config = dict(
    num_key_value_heads=2,
    vocab_size=636,
    norm='rmsnorm',
    norm_place='pre',
    norm_eps=1e-05,
    positions='rope',
    bias='none',
    tie_word_embeddings=False,
    init_std_o=0.0,
    learning_rate=0.00186,
    lr_mult_down=1.5,
    final_lr_fraction=0.0,
    dataset='wikipedia_en',
)
MLP neurons of a small language model. Each row is named by its layer, matrix (gate and up: input weights) and neuron, and shows model dimensions 0-127. Each number is 200 + 20 x the weight over its row's rms, rounded and kept within 0 to 999. A neuron's up and down rows have the sign that makes its largest values positive.
After each neuron's rows, "fires on" lists the tokens most often at its 100 highest values on Wikipedia text that the model never trained on. A number after a token or word is its count.

L4.gate233,201,165,228,173,228,169,208,194,205,192,178,213,225,244,182,182,190,198,214,201,205,240,193,202,229,179,177,165,237,181,177,181,196,187,224,201,221,201,177,188,202,183,203,238,206,207,201,215,210,191,198,202,216,200,197,175,221,197,227,225,189,198,207,197,198,200,194,201,190,168,210,170,207,179,190,174,211,184,206,212,193,217,179,229,184,229,184,189,215,213,194,197,219,170,192,210,219,196,219,210,220,209,233,195,187,226,197,162,168,201,185,171,250,221,224,235,218,223,198,177,227,170,221,206,186,165,221,210
L4.up233,196,238,216,223,221,192,216,158,204,206,210,216,198,164,153,199,198,211,244,209,210,235,214,204,230,211,174,242,212,203,193,208,221,191,199,180,197,179,195,228,229,206,198,176,198,214,179,220,231,194,212,188,194,201,202,210,240,164,218,191,210,184,238,244,185,187,201,172,202,219,221,188,218,181,217,199,218,187,197,163,206,225,196,171,212,203,227,205,199,205,192,193,242,204,201,188,228,204,196,193,205,237,220,177,218,191,191,219,173,211,182,203,156,237,175,214,189,187,197,194,223,198,173,209,186,174,194,180
fires on: "ch" 28, "ic" 23, "ity" 12, "ary" 8, "ian" 6

L4.gate131,177,167,158,193,219,224,176,204,203,205,153,170,227,209,208,188,220,184,221,203,214,208,183,214,187,182,242,218,203,198,208,176,204,179,209,199,210,247,166,233,209,163,207,166,195,190,209,166,200,223,196,210,163,245,240,210,216,198,223,221,209,213,217,217,207,191,182,229,221,210,190,178,211,193,202,226,194,204,170,209,202,199,184,202,216,231,190,207,165,186,173,219,195,193,196,204,195,191,209,195,144,185,171,210,180,206,219,215,187,189,206,177,196,209,173,212,219,209,160,180,190,191,207,205,197,222,233,183
L4.up131,180,189,202,218,215,174,213,190,173,202,208,182,208,213,198,183,213,204,242,190,216,190,179,201,242,205,188,230,225,238,197,206,206,220,198,189,211,170,208,236,243,195,158,190,196,192,187,190,194,191,221,225,180,203,212,217,221,182,164,172,199,202,225,207,203,216,199,205,201,197,215,233,160,207,224,206,192,191,178,210,183,199,181,208,179,205,209,211,192,187,200,210,203,213,203,231,211,171,199,188,211,209,196,188,169,209,184,220,193,214,215,227,202,193,181,196,218,237,167,197,214,181,230,187,190,185,219,201
fires on: "u" 31, "\n" 27, "i" 17, "ed" 8

L4.gate282,199,235,199,184,197,178,185,204,175,219,208,201,228,203,222,215,166,202,228,199,208,197,199,181,165,197,192,218,220,214,198,190,177,196,177,208,188,210,218,209,215,172,185,199,211,188,199,182,161,228,223,178,209,240,193,200,215,205,193,230,252,218,181,194,151,236,220,196,215,188,220,201,187,190,245,207,182,225,221,211,199,184,212,212,182,200,184,217,219,214,220,201,136,220,178,212,196,185,202,206,176,197,196,174,197,210,223,209,196,193,187,186,172,220,210,206,197,193,198,224,195,214,184,201,190,226,194,205
L4.up282,211,224,203,192,190,196,242,183,207,214,181,184,198,203,199,235,194,223,243,188,199,185,222,193,211,208,204,247,201,210,193,219,211,178,232,209,196,198,236,203,208,201,230,181,174,207,211,194,211,165,192,239,155,209,189,219,183,216,176,230,253,241,223,210,195,179,192,203,195,217,207,192,214,243,206,202,209,182,221,201,199,192,178,219,182,231,243,197,222,219,218,188,179,191,217,199,194,183,178,208,221,172,161,222,224,226,199,211,204,190,239,173,194,219,202,176,223,203,214,206,217,172,227,199,231,186,161,171
fires on: " is" 19, " also" 15, "amp" 12, "t" 9, "ace" 7

L4.gate220,171,223,237,193,234,200,220,240,203,178,201,196,217,213,201,232,217,199,218,178,155,242,171,216,187,206,187,194,188,167,219,180,158,194,208,203,237,188,191,196,191,189,185,224,205,152,170,235,205,174,210,202,206,219,198,182,183,203,192,187,219,205,238,249,204,196,182,197,175,211,175,175,202,218,201,215,201,182,232,203,174,211,205,227,217,195,193,204,204,202,180,205,200,174,185,190,197,170,186,180,201,178,195,219,203,205,223,210,180,206,230,215,197,192,225,193,223,230,226,196,212,185,202,207,157,172,223,157
L4.up220,205,203,187,201,217,214,232,242,195,179,236,202,225,203,233,201,215,194,229,209,201,189,233,194,182,198,211,174,208,215,212,192,255,190,177,218,223,220,225,228,212,191,194,189,189,230,204,179,228,183,228,250,216,188,211,178,180,201,199,214,235,252,172,197,224,226,170,201,173,178,205,222,213,189,185,197,226,202,192,203,159,204,187,209,191,160,219,180,195,180,188,210,199,187,178,214,214,171,186,174,195,226,197,214,191,156,214,195,237,195,242,216,202,234,195,176,197,205,187,200,168,238,182,183,203,196,196,168
fires on: "im" 14, "l" 14, "–" 13, "em" 9, ":" 8, "t" 8

L4.gate95,194,192,219,220,193,185,242,238,203,221,235,216,179,202,174,215,208,173,207,183,187,184,179,239,220,175,179,208,173,228,199,227,224,222,222,230,193,214,196,241,183,210,209,200,192,209,146,211,212,184,214,189,196,169,203,225,215,192,192,207,180,195,189,201,202,221,182,218,169,219,193,217,178,175,200,178,175,191,210,169,216,207,197,183,167,225,226,192,191,178,190,195,223,189,195,199,197,203,223,181,206,204,171,236,193,168,215,167,165,221,227,237,208,189,231,166,205,212,213,215,186,198,192,192,180,220,174,187
L4.up95,210,208,168,221,199,206,191,177,239,212,215,212,175,171,177,199,189,160,182,205,174,208,214,209,213,202,199,215,248,181,159,184,216,175,208,242,195,197,184,159,196,168,218,235,169,206,199,213,164,207,205,188,175,213,209,204,222,256,209,200,195,216,197,177,206,223,194,167,183,192,205,180,178,180,201,168,211,185,160,179,204,206,186,189,201,197,194,180,194,202,215,198,205,198,252,183,209,202,221,202,197,228,161,231,210,177,220,213,241,202,170,190,213,214,200,186,183,196,193,210,227,170,193,187,193,188,199,192
fires on: "ly" 31, "ess" 12, "r" 9, "t" 8, "ill" 7, "ad" 6

L4.gate148,198,229,192,211,205,170,206,208,177,202,217,208,205,220,233,185,199,215,217,183,197,195,162,188,221,210,177,190,212,222,210,201,207,209,195,219,217,230,208,177,215,204,193,220,163,214,208,181,174,208,198,207,186,197,228,190,191,230,227,204,208,205,198,192,211,211,206,226,172,193,198,182,187,186,200,218,178,181,262,194,181,227,201,240,178,207,187,208,235,182,213,200,210,187,177,174,166,174,220,188,185,195,180,171,228,194,221,182,217,190,190,218,216,195,211,183,245,239,231,177,204,205,214,194,168,174,204,239
L4.up148,184,199,232,199,214,204,226,199,206,182,215,197,204,233,175,204,196,206,197,197,208,208,176,211,209,230,229,182,154,212,194,188,211,222,139,189,149,197,193,182,193,194,233,218,210,232,188,183,191,199,173,203,192,222,207,166,209,196,184,199,212,186,204,201,185,207,198,214,178,171,223,226,216,207,223,196,197,178,199,219,167,191,180,176,194,215,216,219,218,200,215,221,227,189,180,218,168,232,214,214,195,220,220,198,226,244,203,172,194,190,206,204,202,179,159,206,204,197,220,218,230,184,206,220,202,176,207,218
fires on: "20" 14, "2" 13, "un" 12, "at" 9, "ear" 7, "w" 7

L4.gate423,198,205,209,223,203,203,192,189,202,175,241,172,198,203,189,196,198,219,212,151,211,180,209,211,178,203,203,189,203,213,178,231,175,193,178,204,180,187,160,196,181,162,183,167,170,204,230,172,198,192,233,182,201,182,226,224,182,186,179,181,184,192,217,232,172,189,193,197,189,244,181,220,208,187,158,233,207,193,209,144,178,198,190,207,192,212,179,207,172,211,236,224,197,214,197,211,185,176,214,185,194,195,208,184,189,222,163,195,204,213,191,204,224,197,219,186,237,204,217,199,187,208,217,200,181,206,191,222
L4.up423,212,207,195,231,191,219,191,231,192,178,222,192,211,209,209,200,196,208,167,228,204,231,181,198,187,191,195,190,196,191,224,216,189,229,217,221,164,188,199,220,203,196,181,215,182,172,183,191,224,222,195,196,171,197,206,207,206,179,192,197,231,187,180,159,161,193,170,200,209,189,235,207,223,158,181,207,163,210,168,218,185,184,214,218,246,211,206,180,196,240,188,218,222,211,209,193,210,189,211,211,180,170,201,201,175,173,267,195,193,212,196,220,204,205,253,180,224,163,192,188,188,186,221,193,216,196,243,220
fires on: ":" 13, "oc" 13, "ed" 9, "iv" 8, "k" 7

L4.gate145,174,176,212,177,177,152,218,179,178,231,240,196,174,214,196,207,165,188,218,207,196,205,165,210,189,184,201,201,226,200,209,202,196,237,164,196,221,165,205,209,211,195,182,216,190,212,173,197,208,210,192,224,232,235,201,217,205,177,194,256,198,217,205,199,160,211,199,184,214,216,210,218,206,184,195,171,188,180,193,195,180,212,215,185,169,193,203,212,162,220,236,192,187,202,250,236,183,181,147,207,188,204,169,192,208,212,230,205,203,210,200,221,236,154,176,192,197,210,211,178,231,210,195,200,183,179,199,195
L4.up145,223,212,202,232,191,179,176,188,232,202,184,180,188,220,173,214,206,178,191,201,210,201,183,216,197,203,192,187,221,205,223,170,192,193,212,225,196,212,201,193,172,209,215,219,205,207,166,215,191,205,211,229,211,226,172,180,202,201,203,187,212,213,198,197,156,217,194,202,167,188,192,146,204,229,207,178,175,224,174,179,207,181,199,207,176,231,232,190,194,217,221,211,184,205,202,197,150,201,148,222,191,231,209,210,202,187,182,161,186,221,177,200,217,204,175,206,202,205,200,191,200,228,239,168,164,164,170,182
fires on: "ly" 32, " also" 28, "es" 8, " as" 6, "les" 5, " and" 5

L4.gate113,167,232,208,193,158,203,184,186,188,211,187,207,214,190,196,245,226,214,222,189,246,244,185,175,191,235,220,196,231,201,202,208,191,179,190,175,204,173,184,158,195,212,129,235,205,185,208,206,184,208,218,194,202,194,230,194,225,197,220,184,185,219,189,211,190,198,216,199,211,197,220,178,230,183,211,177,230,178,185,213,206,225,180,183,202,181,214,190,163,202,189,199,188,188,188,211,181,205,220,156,163,189,194,203,183,201,180,177,148,191,215,219,211,206,178,195,200,162,189,219,186,235,198,187,203,218,173,177
L4.up113,218,215,148,187,219,212,197,168,172,208,160,228,195,218,226,214,180,183,215,225,224,208,160,182,219,195,181,194,209,221,202,197,212,193,224,222,203,190,180,185,214,191,193,182,232,175,218,225,178,192,201,145,206,192,203,228,187,204,197,215,207,205,158,200,203,184,215,193,219,218,187,175,214,219,202,209,186,186,235,182,184,231,209,196,227,180,231,208,227,216,230,196,222,178,171,230,201,158,170,193,207,220,206,227,170,241,202,216,192,178,211,212,190,203,207,226,209,192,178,189,179,239,203,213,202,210,216,184
fires on: "and" 16, "u" 14, "ru" 13, "i" 11, "ie" 9, "ar" 9

L4.gate183,190,177,171,170,222,216,220,169,206,184,186,208,233,207,232,199,202,179,202,177,206,189,212,199,207,201,177,204,195,190,220,165,201,160,208,178,221,183,205,201,187,210,191,222,194,179,203,226,167,174,212,197,204,196,219,180,227,200,201,170,203,198,209,180,184,208,201,176,171,152,200,199,191,177,228,214,203,197,212,131,211,210,209,205,191,187,237,185,147,187,187,218,209,175,177,175,198,226,195,191,195,198,196,211,191,217,201,161,208,185,203,219,192,203,225,209,191,196,192,222,206,206,175,201,184,215,183,198
L4.up183,173,227,193,173,192,214,212,182,198,211,176,234,211,195,217,205,157,198,206,182,185,233,241,180,209,211,238,230,174,206,215,195,187,202,183,203,268,186,196,177,145,214,204,235,199,205,208,181,176,202,218,213,195,209,189,202,227,213,191,195,222,195,219,163,205,230,173,162,202,211,203,211,224,216,190,173,183,188,192,224,215,212,198,189,163,199,213,208,185,179,228,209,189,183,168,181,193,184,197,172,203,188,205,191,205,185,196,204,217,168,188,217,208,181,182,209,179,204,189,213,259,176,210,226,206,218,172,169
fires on: "le" 17, "e" 13, "em" 13, " de" 12, "t" 10, "ue" 8

L4.gate202,190,170,178,219,195,214,189,189,223,211,211,229,159,206,193,169,169,181,180,223,201,181,187,216,191,227,220,177,234,202,208,212,142,180,238,190,235,186,198,204,203,193,224,170,188,182,214,209,186,199,197,209,214,183,198,222,171,211,211,193,186,199,204,207,175,209,178,209,194,187,173,194,210,217,212,200,203,192,194,186,187,187,187,206,209,226,175,182,186,184,199,195,214,226,188,226,179,182,189,192,203,205,182,203,210,208,220,241,178,195,204,149,196,195,186,220,205,210,198,197,168,192,187,220,181,267,186,219
L4.up202,201,170,171,222,230,202,171,196,217,200,239,191,203,164,172,203,211,177,189,199,211,183,202,210,228,190,205,166,214,172,194,192,170,210,185,221,229,174,193,229,200,201,223,178,248,245,182,199,227,203,196,226,184,180,208,237,185,223,189,212,186,178,213,186,174,204,217,191,174,215,228,196,178,178,163,219,221,205,180,208,154,206,178,204,196,209,181,229,167,234,206,215,207,184,202,210,181,212,213,192,189,186,191,220,224,226,214,221,181,189,222,179,213,223,216,208,190,179,202,186,186,210,188,198,193,213,201,193
fires on: "in" 17, "n" 16, "u" 16, "et" 13, "c" 12, "r" 9

L4.gate309,198,219,184,178,211,203,187,208,156,214,241,194,217,185,191,195,231,183,217,194,178,180,175,204,208,216,158,198,195,232,212,204,230,178,229,209,181,235,213,180,206,166,222,179,219,180,208,203,193,199,192,209,171,208,178,195,234,191,230,221,184,189,189,202,209,188,226,219,186,202,203,200,177,193,221,220,179,194,186,187,201,193,230,166,186,193,214,196,189,227,246,194,239,191,184,208,177,193,190,201,189,227,198,185,200,172,199,168,196,185,178,183,189,210,197,185,183,176,157,159,219,212,207,185,233,205,193,182
L4.up309,198,191,192,191,165,217,213,211,205,207,223,188,203,193,232,191,180,203,202,213,205,221,173,204,189,238,196,190,197,221,211,208,192,182,202,202,217,173,223,205,196,190,217,203,177,200,164,189,210,195,190,225,205,172,179,196,196,191,203,163,178,186,163,197,201,215,217,197,196,199,208,207,177,203,199,175,240,207,167,186,195,196,213,224,215,248,229,218,171,172,246,229,200,197,230,240,227,247,209,194,218,203,220,186,192,198,191,210,234,185,190,197,209,187,206,200,215,187,195,160,206,241,242,157,187,204,231,232
fires on: "on" 24, "ad" 12, "if" 8, "end" 8, "y" 7, "ist" 6

L4.gate38,219,195,199,192,221,205,219,224,184,233,213,196,190,235,224,216,208,199,181,190,206,217,191,214,185,228,177,224,193,212,222,196,185,233,207,237,260,230,199,196,219,204,194,186,229,203,233,189,181,176,200,178,186,184,222,191,186,232,220,176,225,187,179,196,227,177,216,199,207,202,204,233,210,207,208,191,220,199,203,180,172,212,211,211,157,174,208,207,202,150,204,178,227,176,200,190,206,218,200,212,190,237,207,201,242,184,220,183,189,201,195,194,206,194,210,207,169,203,185,229,221,225,189,163,178,232,163,206
L4.up38,194,174,200,228,154,176,164,204,223,210,216,192,198,180,202,209,193,212,226,194,192,171,174,186,219,201,207,185,209,199,212,235,238,196,171,203,170,200,220,169,167,190,204,227,247,189,220,208,201,209,187,197,174,176,217,210,207,180,241,185,208,239,179,220,216,163,222,217,208,195,190,166,218,208,194,193,182,192,169,202,223,225,223,176,198,203,203,199,224,189,211,192,212,202,185,181,157,203,194,195,230,210,192,174,188,185,181,201,217,155,175,201,186,219,194,202,195,205,196,200,202,202,199,202,171,213,163,180
fires on: "ar" 69, "D" 12, "er" 9

L4.gate373,179,221,213,172,213,212,202,199,198,226,210,195,189,209,200,195,178,209,207,233,205,238,211,186,210,176,210,174,235,176,212,205,194,180,222,176,224,194,198,179,198,214,215,199,229,226,255,181,178,227,202,204,195,225,182,205,184,223,161,208,237,200,224,183,213,203,191,193,192,203,197,195,239,185,171,219,181,207,225,189,222,169,166,222,211,199,195,228,176,221,165,213,203,221,208,208,188,192,212,200,204,195,171,198,225,219,175,228,220,191,200,185,210,211,208,222,208,158,186,221,181,165,185,187,216,208,165,246
L4.up373,208,244,186,152,197,205,192,197,176,230,219,191,193,171,202,210,192,186,179,199,143,216,171,208,184,179,224,216,191,193,247,145,189,208,173,217,204,198,196,190,201,201,210,210,231,177,212,216,201,192,159,209,212,210,160,231,199,199,227,184,222,190,197,175,176,203,220,214,200,179,213,205,153,181,179,193,209,190,191,212,186,179,210,182,216,214,213,134,211,191,157,222,192,206,195,195,193,224,188,204,212,206,183,207,216,192,230,187,216,205,213,211,250,190,212,193,198,188,178,232,198,242,216,182,223,235,210,180
fires on: "rit" 16, "for" 12, "5" 8, "7" 7, "c" 7, "v" 6

L4.gate117,205,191,168,203,207,210,233,207,191,173,206,203,216,215,197,175,206,206,208,179,268,200,189,212,217,192,198,203,213,227,199,230,183,212,211,204,175,205,175,182,216,158,165,183,198,202,181,206,195,207,188,182,193,237,211,186,195,197,203,255,190,189,218,203,185,173,224,203,197,212,187,190,217,175,206,174,189,194,239,192,230,248,142,201,199,197,215,231,178,223,209,190,229,206,189,189,188,191,175,224,218,200,222,222,246,195,216,200,196,208,262,238,199,213,225,195,203,180,200,176,183,205,190,186,198,190,214,212
L4.up117,185,190,207,214,211,206,191,185,186,223,223,189,213,162,221,206,221,199,191,200,179,168,173,195,173,192,210,197,217,163,191,219,163,190,195,159,208,182,177,208,192,180,236,173,253,178,176,202,188,180,215,183,224,148,208,214,196,176,209,204,216,192,205,208,175,181,204,218,184,229,171,183,221,211,186,208,209,236,192,183,213,188,184,183,186,224,208,209,218,175,230,218,195,175,203,214,168,179,152,198,190,212,227,196,200,220,229,191,216,157,208,223,193,206,179,192,221,192,237,202,187,203,226,236,210,202,227,193
fires on: " of" 17, "ult" 13, "==" 11, "ork" 7, "ide" 5

L4.gate194,214,208,164,170,180,208,219,193,182,169,222,178,153,193,222,189,181,209,243,183,189,188,197,217,223,198,193,185,171,222,176,230,186,186,206,211,204,198,202,209,183,200,185,175,199,222,212,211,187,228,212,188,219,219,225,178,221,231,184,194,186,206,191,231,191,200,173,171,203,211,210,200,223,210,204,183,197,182,195,170,179,215,190,193,178,178,194,202,170,178,191,210,222,191,197,163,205,218,182,200,201,185,142,219,196,217,196,201,215,185,206,229,186,212,172,204,232,228,217,178,158,171,174,209,177,177,248,213
L4.up194,215,204,232,235,211,184,228,180,237,188,219,214,185,203,186,194,208,227,166,208,207,219,217,198,200,188,217,191,208,198,220,193,223,189,192,218,218,215,232,182,158,197,206,242,214,168,223,184,208,187,190,233,190,225,216,217,201,218,187,162,204,212,229,172,203,245,165,247,198,167,214,195,197,214,184,222,183,166,180,241,184,192,188,194,188,177,209,205,190,197,216,249,199,200,210,213,141,172,173,211,212,211,187,155,201,216,199,192,188,181,221,190,189,193,226,216,183,219,225,207,188,203,197,186,205,189,210,185
fires on: "j" 51, "ed" 10, "un" 9

L4.gate260,196,175,196,191,129,209,213,182,202,209,211,188,219,237,211,174,199,199,217,156,194,188,212,191,220,198,211,186,205,185,202,198,203,182,201,185,216,194,172,194,185,201,211,230,214,200,187,209,195,176,196,182,187,206,191,224,229,166,207,184,189,203,213,186,231,207,200,205,205,223,225,196,229,206,239,196,180,217,189,176,201,221,219,180,186,157,227,200,186,197,198,200,229,163,145,188,185,214,210,188,184,180,208,191,212,176,224,204,204,212,181,195,218,191,168,170,186,199,154,195,220,176,151,204,158,205,209,164
L4.up260,177,203,206,199,165,203,187,168,217,202,197,213,214,170,184,193,179,171,238,230,236,197,238,216,210,165,221,235,176,175,210,212,206,216,203,201,186,194,216,228,203,199,204,175,225,229,180,195,194,190,162,205,181,192,178,196,212,208,193,202,165,163,187,193,214,206,218,171,219,194,222,214,201,202,199,189,211,196,177,199,221,192,231,198,190,219,261,192,183,216,217,166,210,187,192,186,214,228,212,214,220,190,216,185,184,231,243,182,202,196,182,194,226,203,189,210,192,198,192,196,180,191,168,152,187,216,158,205
fires on: "x" 22, "se" 12, "9" 12, "per" 10, " 6" 8, "in" 7

L4.gate437,200,194,235,154,198,191,194,192,200,207,195,184,202,189,212,167,192,169,197,225,180,185,223,178,210,202,214,184,228,211,194,209,189,185,185,182,207,216,186,178,213,200,239,194,181,201,234,192,215,170,201,184,165,161,235,178,223,170,223,171,215,201,215,187,196,206,154,204,230,204,210,205,165,201,182,226,169,186,197,180,242,201,215,179,202,193,216,210,157,243,187,201,173,214,204,198,187,189,172,212,222,213,185,183,212,184,214,196,220,222,178,217,208,182,214,206,184,175,215,210,194,168,168,208,204,184,200,201
L4.up437,198,186,167,225,235,165,198,213,192,215,213,186,222,184,252,187,181,157,179,189,232,235,198,182,206,204,194,207,216,206,194,194,190,191,178,194,202,197,211,201,188,189,214,210,192,183,221,211,183,177,230,169,198,228,221,205,151,210,215,190,177,227,185,197,181,205,245,213,207,195,214,211,210,222,187,185,228,209,204,192,217,219,182,166,179,238,179,239,193,176,189,191,205,171,204,210,212,229,209,216,218,182,179,195,200,200,233,177,194,194,163,205,182,212,256,223,228,203,187,224,205,215,175,217,191,165,173,218
fires on: "s" 34, "r" 26, "pr" 8, "al" 8, " J" 7, "n" 5

L4.gate58,207,167,183,215,183,172,202,211,234,210,199,217,173,196,213,209,219,175,241,184,170,207,180,199,198,190,214,179,183,206,218,199,209,208,179,165,173,216,178,195,231,193,212,192,170,206,177,210,199,169,168,218,215,219,182,185,208,213,191,196,189,214,192,197,219,205,239,214,189,229,159,172,194,162,227,198,206,217,177,188,208,201,190,153,174,201,233,187,210,173,224,207,190,185,149,172,176,140,210,219,216,188,166,198,183,206,211,183,227,194,170,207,191,198,199,231,205,234,202,210,180,191,208,221,172,213,201,228
L4.up58,198,185,191,180,192,211,197,199,186,171,207,212,200,183,184,215,201,225,201,209,178,198,212,231,199,176,202,221,209,208,228,215,200,192,188,192,207,216,205,211,194,176,145,195,221,182,201,151,206,157,186,208,195,219,223,239,172,193,172,219,170,228,213,204,166,220,236,239,165,191,159,213,204,181,191,225,205,205,156,200,204,181,200,189,248,196,200,199,199,188,173,198,212,263,209,210,227,177,223,200,196,223,232,227,200,207,226,219,239,205,215,215,218,192,198,215,188,186,204,194,214,238,175,216,183,219,186,209
fires on: "y" 19, "ct" 13, "l" 10, "un" 7, "ul" 7

L4.gate163,220,225,184,194,205,203,225,213,228,174,175,199,205,192,158,226,188,168,170,237,164,184,199,193,181,193,232,209,219,201,176,225,227,198,191,197,222,191,201,184,207,228,206,154,146,215,226,205,211,202,203,224,194,203,183,198,199,192,211,227,193,165,189,189,190,226,189,190,178,176,145,210,186,202,172,181,184,205,198,221,204,211,205,176,161,219,206,173,202,206,189,216,194,196,185,222,208,179,188,210,213,252,173,211,186,209,212,211,178,212,187,185,206,231,185,189,184,200,217,196,169,200,180,206,214,208,168,184
L4.up163,171,253,193,217,182,214,235,197,221,206,199,210,215,177,205,221,174,208,215,171,189,225,177,199,185,185,193,233,229,214,181,204,201,210,186,196,191,202,159,210,225,201,218,220,188,172,195,172,247,239,241,225,180,224,221,191,224,177,208,204,189,213,206,210,177,184,195,197,215,174,204,208,201,228,233,178,215,211,176,226,209,246,223,212,208,206,153,219,211,207,197,202,241,209,183,189,182,181,189,187,178,202,192,217,202,198,224,205,175,226,194,202,197,216,227,234,209,196,191,167,187,197,195,203,188,177,200,228
fires on: " to" 34, ":" 17, "a" 11, " ch" 8, "pr" 7, "ed" 6